Weights of a small transformer language model: MLP 512 SwiGLU, RMSNorm before each block.
MLP neurons of a small language model. Each row is named by its layer, matrix (down: output weights) and neuron, and shows model dimensions 32-159. Each number is 128 + 32 x the weight over its row's rms, rounded and kept within 0 to 255. Numbers have three digits each. A neuron's up and down rows have the sign that makes its largest values positive.
After each neuron's rows is what it responds to, as a language model described it from the Wikipedia text at the highest values.

L4.down136:102120148133144118164091124126137088142112159111130143090178114117140139133111101158140164140102127166112174108056148144112090086063147187102099142102116140116151104093052133100172103150101101157141216157156109132116065099063200128110214166128105151087161179130120089156134147123113138087135140111116085154084133101169141138111078129150038118106151070135066158152122115176122150144165
Responds to: Mid-word subword fragments. Short interior pieces of longer, often foreign proper names or rare words split into several tokens, like Gom-era, Mang-es-hkar, Littorinim-or-pha.

L4.down475:170061112113174106130170139052142115114102105157140101094122074109107192098112052108175139121069103136094124163099122049112153109050060139125091088131056144166157159081167097145121202114105168162130146141128127118126107150190152122142062168119120093091079111201182157115109136160134111113157149149114124104097128135117140123135168133176092170117111138119193119125123136171102087106115
Responds to: Word-completing suffix pieces. Final word-piece that completes a longer word split by the tokenizer, especially "work" in network and "ailway" in Railway, also "ical", "ration", digit fragments.

L6.down385:122110125106126144120120081175175110125121146176126164116116160143059167194102137106122126117092115059055100155142060130085050132081175105110128115137114108094134117151140133151059116179191166124161109091134143163113126134112133116112137070163104141150133115121107158128103105186127122160102099104116128113091148027091090173158135138132120204108159103124186156113093153136126139107070
Responds to: Year-final digits. Final digit pieces of four-digit years in prose, dates and tables, such as the 4 in 1974, 30 in 1930s, 019 in 2019; occasionally word endings.

L6.down500:156101102109120127092107146131165132040122167142139148123083112126141076138118106123134090095115156168124077076102080135167147184112094121146174092114109127136093194114135138113141143143157121088128109105152111144121087102175118115120188114060112104115100208105087117133030151180168196160134156133091126148132113137050168085110133155116140151080116215179155130155133106136127142158125
Responds to: Word-completing suffix pieces. Final subword pieces that finish a word split across tokens, especially "ted" in "appointed", plus -ed, -i, -ian, -al, -ic (Azerbaijani, Canadian, external).

L6.down458:095140153148136168107130120118091157093086109111130192127111165098054125191108179142182142096065152113120170139164141188142090139109127085081142160142127113089107207125174109071146075077150154083107135090163097106205070123111117120135117094127147136157157119100122173153109123172129122111126176157171091126149155087122063133101104154155121087095132174130136096093174151161203158112115
Responds to: Word continuations and decimals. Second piece of a word split after a short first fragment (Tel‑ugu, Tot‑al, Not‑able, pol‑ar), plus digits right after a decimal point (72.0%, 44.29).

L7.down450:110168145140186153088143147083143108144094146136147088079183077104096180094075122116081161139146127095186135077081174154138102118154175122139136155077087147133118107086161150102114106176116112134095106094126122182130134135086169123112147102139175115173105117096143135170141112114136158144150139204111164068163148065153113190105076121203133123052123120131116131094145120115100089140146
Responds to: Mid-word pieces, separators. Word pieces right after a word's first letters, such as th-ough, W-ith, p-rom, ver-tices; also table separator rows and the opening parenthesis after an article's subject name.

L6.down265:101113137066088135111091129182115099123166123156146154165112133084106199107104126134145089162087100088091110082181191121136090097108191107096106126047147117062123107134083128206039091136124192129121128123177106114134147106160113142132087139137094149160131079139167123159113130161128102098096113148047067155151127106119107076179126150136109129131158110122080092089140114059180118107083
Responds to: Name-completing word pieces. Final word pieces that complete a proper name split into subwords, mostly first names in lists or tables, such as Kev-in, Hen-ry, Ke-ith, Dar-ren.

L6.down493:120082117152084134087161152173133173119131140122093122129170130112111115160118111140086095112068054139091146147051073147200120144095070113105100144064150141144169140122078175146169146135161163137100111116131130137115154114165117120168105080161127149113148151025060076155153184192122160079116095167115136102057174120136148171185151134102131091105102210102096163142116108108141136146164
Responds to: Phrase- or word-initial pieces. First token right after an opening parenthesis or quote, as in "(in particular" or "(and thus", plus opening word pieces like al in almost, although, alone, and ab in Cabinet.

L6.down252:106076116176121108169114125099141082183095078171093144137066119201130182081189106125083147152128153173123116120144173167152171149093141115144128131103120143080129202058098083137124161127079103119121073073177086132130116122131174091135204132132187152107144083094117115174046094189165097083107115127154100158100125142135160151090137123159140150172128132147123093094106079078119161126148
Responds to: Early word-piece after prefix. Word pieces that come right after a word's first letter or prefix, such as "d" in Rd. and broker-dealers, or "c" in uncle and uncovered.

L6.down410:127143143124105089113123080106150147159153143144101120076163145152140099177156196109147151089161119135147122089160072131120152147103130103082167134147123155068125158145162216208188122145087093110088114151142179122118123143154120184127141078175139121150123150136162146170100126135135137106126121173100118085101106156191116124194095084142096101139113141110108121141186127113104164151140
Responds to: Word-completing subword pieces. Fires on the second piece of a word split into fragments, completing it after a short prefix (pr|one, sp|ace, to|wards, k|ill, pl|acing), and more weakly on mid-sentence commas, semicolons and closing parentheses.

L4.down381:126198154133073074155204113151199118132130109114105133139150142112159144156130118182139187111086131102143132138186113141132174174136164153121114084162105119105110166149103129109165174117112165152160145128146137118110116111179118104159083107146125158156151130105176162116161070150174135078101114095141104118195119141088116109147130188119114153067073132102098165145114141087148128198184
Responds to: Mid-word year and word fragments. Interior pieces of split tokens, mostly the middle or last digits of years like 1-970, 195-5 (often birth dates), plus mid-word fragments like Prov-inc-ial, Surv-iv-or, co-writer hyphens.

L4.down57:127114149165140162135133127214146161158124141111174134174149104121151142132127130055121139144122104133108128111106055152151114142115073121135104084141133146116117068164159147118133140119145102145126135097114128060154173144107098029167137112103121160073113134169145130164132151116148051113147147123113120093092114187053167085108138150098128175168157100099120154165184085110089160091214
Responds to: Sentence-ending punctuation. Final periods ending declarative sentences in Wikipedia prose, including quote-period and table pipes after a finished sentence, e.g. "cytokines.", "jurisdiction".", "Toamasina. |".

L7.down147:155122196082126104120123131158072157126152174188071149147122103182073148213121127060177091119156156115127119067196094111141181097112104092100131153167119143105145089094051152191134116099114134212144122145140113111124129158091152088135173120137139087105134071126136129152109146095112105139140143045100086133123176137107148143134126143084148175118118145123141162141109124109086134137197
Responds to: Date and field separators. Mostly the comma between day and year in dates (September 3, 1896; December 20, 1943), plus colons ending infobox fields or times (Years active:, 7:00).

L6.down122:186155195113141128137149165071107166118119094153094098073130112134179142077158143114120125151120114091092135126126141124081101077118132121152142092084081173135134135125136108080083175180119113170134129145078163108165107134153165137155104147118141181160157067147118163099125171097130153114139125087200075195109118131109176123082209073100136150106148124082158160066130122144105101171080
Responds to: Mid-word continuation pieces. Word-piece continuations right after a short split-off prefix such as v, pro or t (v|ie, pro|ce|eds, t|enn|is); also commas inside numbers, code or table cells (2,956).

L7.down400:150126107137172105115182159081131106141107172191187111116146130108127119168116132119152101107100107094189094113155097180102181126111116151117117123092079175126156162097113167103145119092138165096086090145114092122069133061124115125153065113163168179151103128186134167094140058130172122204106102139147112125120174154126102165185173185167096147049134095115172091095145122141123162140107
Responds to: Split prepositions and connectives. Inner word pieces of sentence-opening prepositions and connectives (Des-p-ite, U-p-on, O-ver-view, Und-er), plus of/to in one of, as of, addition to.

L6.down155:120157149088158169135062111184140192130113127059145119188112130087137107170122121074164121121112084182121143114151081143126129108090059154120075099122152141123116105094088126100097094087198124124145129146104087153124112131139114122139040153125104116114105137105138092185144167149110155189146179108130070109131104193110101123161147175134117147075169146133123149131189062130088108162117
Responds to: Sentence-ending punctuation. Periods and other sentence-final marks (")." ";" "".") closing a Wikipedia sentence, especially before a paragraph break or new sentence, e.g. (UK). or finals.

L4.down285:156124148145103157153107047135096059163183111154119159122110115128183087112115125107102160218167126176056092125113132117143149109204086113150110090116111103136112163123112149154109154125125115096122108158116049130066162155130086125102053143155153133111135121107105146084141088107153186140116140108110109115142133122129082139164146158123107094049176109146135114154132142099158142142198
Responds to: Word-final suffixes, mainly -ed. Final pieces of split words, mostly past-tense -ed (elected, opened, published), plus -ized endings and the particle up in pick up and grow up.

L7.down335:150115115143087142150013121132099116081167094136051109112097167120099173137118152120119133157180143170132155109131095081167116177160111140167127115136200176078150103099191146122124142145131101136110156154125130125141177147129131100153172075156056118126112163098133134156125136151129152192133180105077085121116120176104150141165123101097157174141153186144093105042091126094163115124092
Responds to: Verb-completing suffix pieces. Final word pieces that complete a split verb, usually an inflection, such as recall-s, writ-es, prov-ed, ret-ains; sometimes a plural noun ending.

L4.down296:177110113153132134095136111141105101138101121129114079097143145109121169177098248098099157103138163128159085136092103090209114106127073160151137118156097091145127151136119142186121126100174146120174117150103136068142112036163185140111130091124146135104112108130185128106134132171143133094164120133133164080119096215119157139104127187142130118070081118147131168133120058117102168181141
Responds to: Word piece after lone letter. Second piece of a word split after a single-letter first token, strongest for W-ith starting a line, also F-or, h-ydrogen, b-udgetary.

L7.down16:118104146097087095056095128161132087148170103151155104136092185130135165147137154146134096126063138112112063146146145138125093128108138135103081067138139090116172154144198144176130106103175135122162091087156135118098144079126179166115151156128169127141139104074141174140117083138126117130087115116130096110132175241106071115122148165119086146121149095163126085120104125103151090059117
Responds to: Surname-final word pieces. Final subword piece that finishes a split proper name, mostly surnames in credit lists, tables and sports rosters, such as Dav-is, Sm-ith, Campb-ell, and sometimes places like Nebrask-a or Dall-as.

L6.down197:133096149102123142123109117154148142111109154071111131082176185135096138147115186126121067096134137129163150137147154108118117132163105105160089150072104119141166096165111129184117127137182109161085128184103127057160112146167088143096129093154162067067169080052095125151103112159137168104079111186146146160139120122169133142119168195139111094081107176135087130132128088058115126136081
Responds to: Inside multiword proper names. The word of inside capitalized titles and names (Barber of Seville, Round of 16, HV71 of), plus mid-word pieces of capitalized names (G-ames, Dr-agons).

L4.down265:146131139116086082089084120192107152144136130058098158129053128165143150193158136146163112180102073113090116126137136164113149060188149138158131107097128172112127124107159158131123137134210123156155130119098111081102167169172137107169137071136147184187084143172201181167164123148119115113089149126063140109117134101131082122115166110127138094142105188165124147071137191082143156073088
Responds to: Mid-name word fragments. Short middle or ending pieces of split proper names, often in tables and lists, such as h in Renshaw, on in Brighton or Harrison, an in McDaniel.

L4.down307:119063134101125074101167099116089095147174129070106095233125096125167113130138121117126103131132155119102121107100089135135130126110120138088106156123112116104081108168160148127131100161171081111167070108112144069131175145135120180105111045158126139049144095098066176145248092144123104107165153091120127113147096156114146131168131178121144107179114091108108122104132136158165145124127
Responds to: Verb pieces and conjunctions. Fires on word pieces that finish a verb (kn-ows, t-ell, rem-ained, contin-ues) and on clause-linking as, when, where in narrative prose.

L4.down127:155155098129148148107115170128115155157149151109106130093151102102112222148183156134154115036156136168094131090098152188161079077127160137151130151160092096168133114067133160169161178224146159186184110079110148107102105148098142122154120151142126165131176122131148114181111147102103149102150086133200099135139177188129143180088114139087120150187184116106149156071123133116161116100133
Responds to: Digit-group separators in numbers. Commas or periods right after a digit, as in 1,626, 19,779, 1.84 or "July 1, 1999"; more weakly, mid-word pieces (appro-ac-hed, P-et-ra, O-x-ford) and broken accented characters.

L4.down60:138133128152124122159142156161126117142146136189088124111070118139069138076071142142106159107168101099094161132173173083103167118180084093179196146163110122152157148138108136117084102126130086138095131098172131159054105105162136132163078123095130110088122072127196136171108095133127166172104072165161145087141157097130148202130132141153146171185099106152155072145114136088131180096147
Responds to: Mid-word and mid-year fragments. Second pieces of split words or years, such as ver in Overview/Overture and 95 in 1953, plus of in names like King Baldwin II of Jerusalem.

L7.down429:181117203129165078147139110151143118143152143132103082175124103100141123120175145138134151072159097145162061122135144082142204132117216120125098135186121173109110106138158164142140191125108192120122104122148067136135153156109137182178131118150178124139130088157119137101144152159136087177145111098111148102099164105152110118102131126110119095087146101095101132099140163137153174151145
Responds to: Word-initial fragments, esp. "dead". The "ad" piece after "de" in dead, deadly, deadline, deadliest; also first pieces after a sentence break, line break or parenthesis (A, T, 1, an).

L4.down217:135137179214089129072143114112146174086129139155133141182107125160085138125118132162114151139134182130116142144130097169083157128164102135166126133133149178143138079172114136142086160170171082098117082123117091048113106106157136082118101133134110159110102111147175188102085151129127155133119100149150147088108078156147110191113155163140150144148129031104125141133122106110109125147161
Responds to: Word start after punctuation. First word or word-piece right after an opening parenthesis, quote, hyphen or paragraph break, e.g. "(in", "(unanimous", "state-operated"; also "ent" in went/sent.

L6.down64:040164129146141077068082045104158119121107110120135163116128182140130134100128132110112140148143169062168087157111116116154152175142126073130115108135154201174146140162106153093101160194085125158184084106117087159143149088130160127124127146118117170115122118150145131125061089144113122153155102163094146114147131114106090120141147151174129124154131119098109160105157125139043144149131
Responds to: Sentence-opening prepositions and conjunctions. Function words that begin a clause, often completing a split capitalized word (B-y, W-hen, F-rom, On), plus mid-sentence to, and, from.

L4.down353:170052133151150130079064125075140139169086128130087166094066110081188126134104083158138159091117153081228132090126119055135145119148158139092129082078134100134164137163089118116115153107178126146093086138159093126145102150114137087149057088137069125118138116129136126097113124141108110124067123128176142189110137156118128166140134092179111192193158143089101031145088147149129138089082
Responds to: Split-word middle fragments. Early word pieces inside words tokenized into small chunks, especially re in agreed/agreement and d in Additionally, also Pl in Plot, l in landlord.

L4.down123:108134135136104099111107086174143143138104171080150118150117166115086132126117163094115163091099103090129079124079093140198086139134077133123135055148175139138162131128143144128124148112131082086127190130092105157183110116167112128149149088073143140148150148133119113087153122149098110172100111110037192093159147203094124144135134074122106117130185129144159127104183096151115088125134
Responds to: Clause-ending punctuation. Semicolons, commas and opening parentheses that close a long clause or list item before more text, e.g. "courts;", "mezzanine (", "Conti;"; also odd mid-word "u".

L7.down292:155094151129080175119021139125133147091119127135125143173158109159116144128148108075135105158116094129147132156117062147140150121062067135106089077089172120119069094141083125120108091125141147130158133157141133169097130110126124170093064134141127134166147109080145127171140176156101113176105130133171117096160152147128101094138125102144155139096144140131109078112128125133109129123123
Responds to: Sentence-ending periods. The full stop closing a complete declarative sentence in encyclopedic prose, as in "basketball player." or "southwestern France.", often before a paragraph break or "The".

L6.down391:122095111158150056127017088155100174107127155201125088124151124121140150137115123119148137118082136150168123109133137116138078088127113093086120106140118109125156175097093140144128129107147179158107178086150090110155134087165131140138082112097167192088134112060080112124155138137134087150161132151142151142121074151119137113106193155137156084051123189103126107115106142161117087065108
Responds to: Second piece after initial letter. Word fragments right after a lone first-letter token (T+ose, t+im+etable, Z+im+babwe, M+ure+ș), plus the word "as" in phrases like "as well as".